{"num_attention_heads": 2, "num_key_value_heads": 2, "head_dim": 128, "norm_eps": 1e-06, "parallel_block": true, "init": "trunc", "lr_mult_o": 0.848, "max_steps": 6276, "dataset": "wikipedia_en"}
MLP neurons of a small language model. Each row is named by its layer, matrix (up: input weights) and neuron, and shows model dimensions 320-415. Each number is 128 + 24 x the weight over its row's rms, rounded and kept within 0 to 255. Numbers have three digits each.
After each neuron's rows, "fires after" lists the tokens most often just before its 100 highest values on Wikipedia text that the model never trained on.

L9.up35:123121121137163113119147177129116102126157096158159159091093183123133102144141140162128164145104144136121098127097094131129118094099139081157142117146165136103161107117128095131131171134116115117152166109142119164072117119133119146125091118139077117105138136106149176122114187112176154125
fires after: "\n", " |", "|", " in"

L9.up2140:121156140117142151146120112112111094155084093114139140124119177134143125085128137066157130138137140107128157126134116125127113100159163113096153138121162154165097135126113100104142145099120105116135077141144121118122152153111149108149117090141107110110126119173102123176165090120128146124
fires after: " the", "'", " of", " his"

L9.up41:138120127149142128119081125122115096090103121126108180119114123165119129116158107125167141096096144117161102112133136169131112130103116083137144145155109147150118134092166126109101107112136163164164149082143105133146143127135149096103118114119139170075129112139146101121147114146144146161
fires after: "\n", " |", "|", " ===", "===", " "

L9.up3025:131155126143136106132151122131128124144115147128110130161144154144105119110119137109096101110105149143101106134190098119117145111101091154113128106169114098126107117110090123108104130171134152138119162143065138115167157118116141135127130139118162091145145116151179104137111146139104115174
fires after: " the", " |"

L9.up1016:120129130128142121124136104159142131113165114156120123150156106107066123166111113158125150089125161112120175152131106152128124113174142126101102089119136116135182134124134117151135115156117129124151131154106166105141119093081126128104160145146163169102173115128110106132142138163117136112
fires after: " and", ",", " a", " or", "-"

L9.up3014:152122154118155111125072087154102151082086140111144100054152156161098115115148108119112076150102123129145081134146121127108147115118145130100127118140129133123157136152120102109124161148120082106133153123138162117155102115120154141101087108137143164117129126138134133118135135164114124080
fires after: " |", "|", ";", " "

L9.up1657:108104101120191161120119123147142126136172119132127118137158093139167144123134134119157132111126123153130132110142147085114143145095139092087147127160167039177093147093147126127114144108137143117190140092169092111164102132127095137138116115136169142099132144128104105155120172134133102152
fires after: "|", " ", " |", " (", "\n"

L9.up1353:130118114127134126108146104129117189103114147099139180144150102110111111137119116095148151138133125111177126111092137153106155174114105146124133110131080123148121171117108134148114105176157091167134127117132136123133141115106112088112136098137090169147149136129070119150123163112152170139
fires after: "|", "\n", "===", " sub"

L9.up856:115137149181153097141127136155109158120122149116118115115141080115098103130139134137145123161135186128142137087108122120084164116096143146128127086079107143132102121160144143166156100139115111143156114125150121170165129138150125107114101132142101134173134089111113129150107125121096104149
fires after: " |", " the", "\n"

L9.up1973:114085111122098101157117120112120152141123097131159129088139131128130165149123137100168095116112114131120144102087158147139172161121120096163143129156170130118134170110125090111164138102085127137117088105126106117099127125105119104110119151126065095134122162121142147129111136121143104135
fires after: " to", " the", " by", " from", " By", "'"

L9.up449:146181143144104122138157178114109112141140136105151187103068164153108158118092119091129169128128135128135121157097152152112105138149149115166118100165105150144127123110098106113109156136157107168101104140156132115123120111132157125097136124130124136135124095118169160148108117097123093121
fires after: " is", " was", " not", " be", " were"

L9.up184:156139119138144128124160170125111153124169145125093121156139106177101111121149111105058082129109126122144161120129112149102122089109102116139108156135125159100085146143094127113105130118172122146112119099148107160136107078123140140158138168144109151138165147110135161136157149113140123123
fires after: " |", " Total", " in", ";", ":", " was"

L9.up1422:110086127124150082125145096083143131094130095154139119129130130175145079099140141143160139090144150083148106131170104198148111115105108133143194142153116098133129124108086146107144151136173155095111128147125137099124101138102129169117153145137139126085127125145094113137122154172143098175
fires after: "|", " |"

L9.up1443:125118127087122121133132131131148124189181088125103135105127088095129141143130080141193127152138139104132185130140100169089112123104153091117170111126134111095160123141109135155134146114122139114130170139127067089186106125152139098115107134127109139072140087106094135135135146159087115115
fires after: " the", " The"

L9.up857:111146169151088105134149127136140154082142162149114127114181123190155151133123099177093106141159150191117108092152096122063109121132122124149111129146158129140148121095100141122130107126128132182118135133111145152115116078125135107121093097122120137148134080144121137133089152133113152124
fires after: " |", " 0;", " in", "\n", ";", " 1;"

L9.up1308:161147117115138129108136117158071170110151126081157120141175168111149181134098134089140127141128149107123135086137183156139161090160139141147155141100111118130126156148139112107115090150151150091159167162080113117099143126129135152139097151114108169080136103137130096117148147108149080106
fires after: " the", " a", " an", " The"

L9.up2550:124185122135164127110113134102128106145055156125114170151139141090093143151127143121081148133108147136114120129152132101115120132101166081137163117159093086133081148148135130091139123119147161132138136133157157114111137168140139160093093136123121120165142116106119148130117114108094156128
fires after: "\n", " J"

L9.up1323:121124116137136170153157139157129172065144123150174147135116114175162120099097170127106109152110178152128104156148175108146114098089137090110150129118137091141089142149121106148109121137099122125142168102157124129129095124107081082153136110111096140182140120108082143125105143116120155093
fires after: " |", " %", ",", "\n", " of", ":"

L9.up2191:104127135147114120135147149163094164112165148121122159124111168178164119141137105140119088141097181125120145119140177096138123122116127118158135168084103142149088113141102100168161114110106115165098169160150220174151108108101121133107120123133064105110077129181134136097153130143090135122
fires after: " |", "\n", " the", "|"

L9.up3067:118137101105077137144119109114150120183125101131105165142132165119124154131122138219168150118091109121110082144128133159152089125139150115076101145127123088179131111178115157147118132130137124140135119113156142123133095127156132076154083118107114105128113109158110132095118100132134149153
fires after: " the", "The", " The", " of"

L9.up1817:083138147159136113153114167103130155123143181150168106118129123143140110112123114088152192149131107134120175116143148099116101144119125152145150096063094130132092145096084159108152082129127121167155101118139131123129125124104127162150160169138132163093099166122125135165162128149142141141
fires after: " |", ",", "SA", "+"

L9.up2930:087137099126135125122113120118116133111084103127116155140097147164138090118141142057142114100111154126134147144151127155109160133132122136111100134176183114147103103152126169091117178144107118111160146126127116129150102149155117138097109118093124098109166122191129160147120140109155106132
fires after: " |", " the", " a", "The", " The"

L9.up181:110132084132128158104115094136109142125152120167085116143120112122115135122088137153183135134130174109127149131120149102114179152091104145093107166121097152168141093110104143099110149125127128079113145060091130164117116122130097159159125115112099089133125098112117158115101101115093137124
fires after: " ", " |", "\n", " in"

L9.up2100:129144150135124112110129136090123132117127149153153142157111121116086106170145075196108149139124064125132093161128136111095143103123140121165125133161082108087183160131122088143094129085124117179132141134185169093131100147132144102129123165096115120161131157134147167121109091150147137153
fires after: "\n", " ", " Di", " \"", " Star"

L9.up3001:086098129133173161124126105175099139106135116138132101126117086130098114142147080128138154097145136137138159118127112100144100138135086142102138132106133110152137141133130119153089133119105112145101149103120148156141124151136152107127116138104111134123110065119126109133133164135136141157
fires after: "\n", ")", " Centre", " |"

L9.up2695:109132153162091155124169104136147177125150098122155165139117115131111100113114128153137135094141138124156149154091119117112147172087140191095088144138101107136147127106111094118085123141105117207149119151132142092170159160154137103103115172104113170153112131106123149142119141144103143140
fires after: "\n", " |"

L9.up1930:167130132141182122147135122133132139111146130150130132122137143100139132169154105100147131159127127135093105100098148158091122082122126144163147115133111117130156115129154123111174170137131137152130180110117115097146127122134136081119107104076143187149146142146121091157103189104118089096
fires after: "\n", " |", "-", "|", " Team"

L9.up1411:075137175102166140186096135151157139156121078163079095163156139134135145069149119132130121119109162099127142119124130129125181117081148115171104124104120151127114137188136129151129130125101129133131122105114074140153115097132102164132109139084103162116117165180166142166134096127134092130
fires after: " |", " 1", " more", ",", " 2", " "

L9.up608:121138117129137207181078149090095113133144146126104144159129094162129139121148113170153157152115138121132135121093102168120137120137118140161136119159138113115135102107128136145136119114165163104141122132137118102113144166147118125122157100133113138147099147138139147157154158134149111104
fires after: " |", "\n", " Di", "th", "op"

L9.up2264:111146113126119180136129119130143096129156069126113131143139107120154136117129162159137109094123133166138133119142170164143142115143148097136108102120146128137127142134129111147142150131169088138179174142119130166149148073096147113072111135137149202124135121114158079165111155137135123145
fires after: " |", " No", "\"", "|"

L9.up153:124151127136176150089165140155106103121127170148123111113087117128122133101118141154130094143148150200093112142129110144127127158113121131116135153128103122121119134145144077166140166134148181103148158132115091152149132139169126067113129118114090128105122136143149148083150136114102168139
fires after: " the", ",", ";", " 6", "."

L9.up629:120135165168159132141111122098139119114120136122112119115144134138107167156127112136154113167107133162133146132177116140123182122095095099144124137095067095109111131143130122163150139130148198113127099103149095115134155186116113137106123135171149086110131139119141152153138082116136109116
fires after: " |", ".", " September"

L9.up2004:093114116140140120142113148123149147120145125124149148135146133116121087128138097158143090152146124139116180173145109098150108128138139112095111119155119063120132110134094163137106124132120140154111132135145120121114150107129103150114143112140117125162154097163131089127113130121136134115
fires after: "\n", "-", " place", " a"

L9.up1383:124132140110132087132120138117180098147131125131147106157098106126108130108132136156126117126135127092157127146141122092103122135163126123122117163076126077143136126140085145138111148151099130124139095105151117131169169127135128116145123137130102111085112156131125117165165129129127128122
fires after: " |", "|", "\n"

L9.up2482:149116141163133126141121088105114146157136114135117107110112142122124116096134148149123100110123124097148131125127124120111124140082098103109102164092125134113126146132120187137179128112138149135126127094109134177119127139154155166169119169130147105129138124170152133119157099140117097154
fires after: " |", ","

L9.up2219:116185156146085096113114103152153114174089142128110127131101152133133122082091098119141129138141177101096078137171158133099148116091114152101161089158172129120097106136145123128137128109110149178144111141179104109107124136156151119162125113127126137108128105119092104137102134197123090144
fires after: " the", " The", "'", "."

L9.up1954:145100149091134101136103119117143141106164140143141107140124105107129085146129176144117134135168169089150114100146160132132146101124120131093153110113142102110163109192078123160118143106123117130133127128151137115219147123136130122126109147126164106130108143147130111138116097132133132166
fires after: " |", " No", "|", "s", ";"

L9.up1544:055122083112139122137103136103135127119141166110111139091133135134111120143130145106124146118116141102135141117163156125136108134090058099122113129095091139162106088130155162141123136140168116111163183153121122105159088116092133168155122098134152129100164163174106165135112142161106098142
fires after: " the", " a", " his", " an", " The"

L9.up330:131090134154133126102136138122159113138155123142103161119097141111137081082130149122135108111119113082165122117150130110155143120132126060143132101109108133108116162142114125136145107112133144145130151145160134125113156124077151119133169118103106112101111125125126132122149147163088168097
fires after: "\n", "|"

L9.up2221:096112138100138115128094143122160193154142099110111126139137136133141143156128121117147105145101092193134113150176140129163140113112120148118129139139122128120122102094124159197139125144144125139109154127149146098134159131155111120132117117092141150153123139099096129131138169095132148120
fires after: " |", " state", " County", ","

L9.up2430:107082093156099094148178097141141119132112108111118095129127097180116117131114105156148082124102137109133093150154043151133115124158083115131111159120109129151154137121109148101088112095142098125145125131144166140144130116115103164140149158106114149182164101122140137128139145095139109137
fires after: "\n", " |", ":"

L9.up1162:087166142119139134184109135107171148098130165120112114109152115130115078126095111135145143147154117138147173142118140118137090115094146137147137094110117073189111161163147126128127138151114108090092202146088124107119122108098112135156108105155100150099165151121137132155136129098133132129
fires after: " the", " (", " Cup", " a", ","

L9.up2989:119143118120165147123152136121116090106146123077126129094134124137095153119114112102119152130174177134177125160155113119095104172108115108114160113129123104134136131088135088129122096167127148130101107149163124123149123108110148115140132076117130146125141120139135096105130135142147124114
fires after: " a", " an", " the"

L9.up997:139150123143138104129113148159123128143152125148094136141146138123102125121097164116101109118152141130140107145129156143134128153154113148146115126114163135119105125184123130139110111102089138146140154126152063124138115117134173111134124106089090052098119158124131083127100155109092173070
fires after: " |", "\n"

L9.up1078:124100120151108144102141160093135120102166159112106109113125133161121169101100131128140102099148142145097117150101165167143137151122150100112184152118128162120089145122105125116118155133147157169100125126154114147126154110109081161167148133145111134147132162135136159190141139136124085132
fires after: " to", " not", " was", " were"

L9.up2257:133149147113100102165163105083079128134144135118090195120149177116151124094120096106133096108103120137135141103101128114126163086117133113171133141143132144105144127129107133101125132085137116129138113120165120172147135115093132125129115153137125115113165136138132116141141092110133121116
fires after: " |", ":"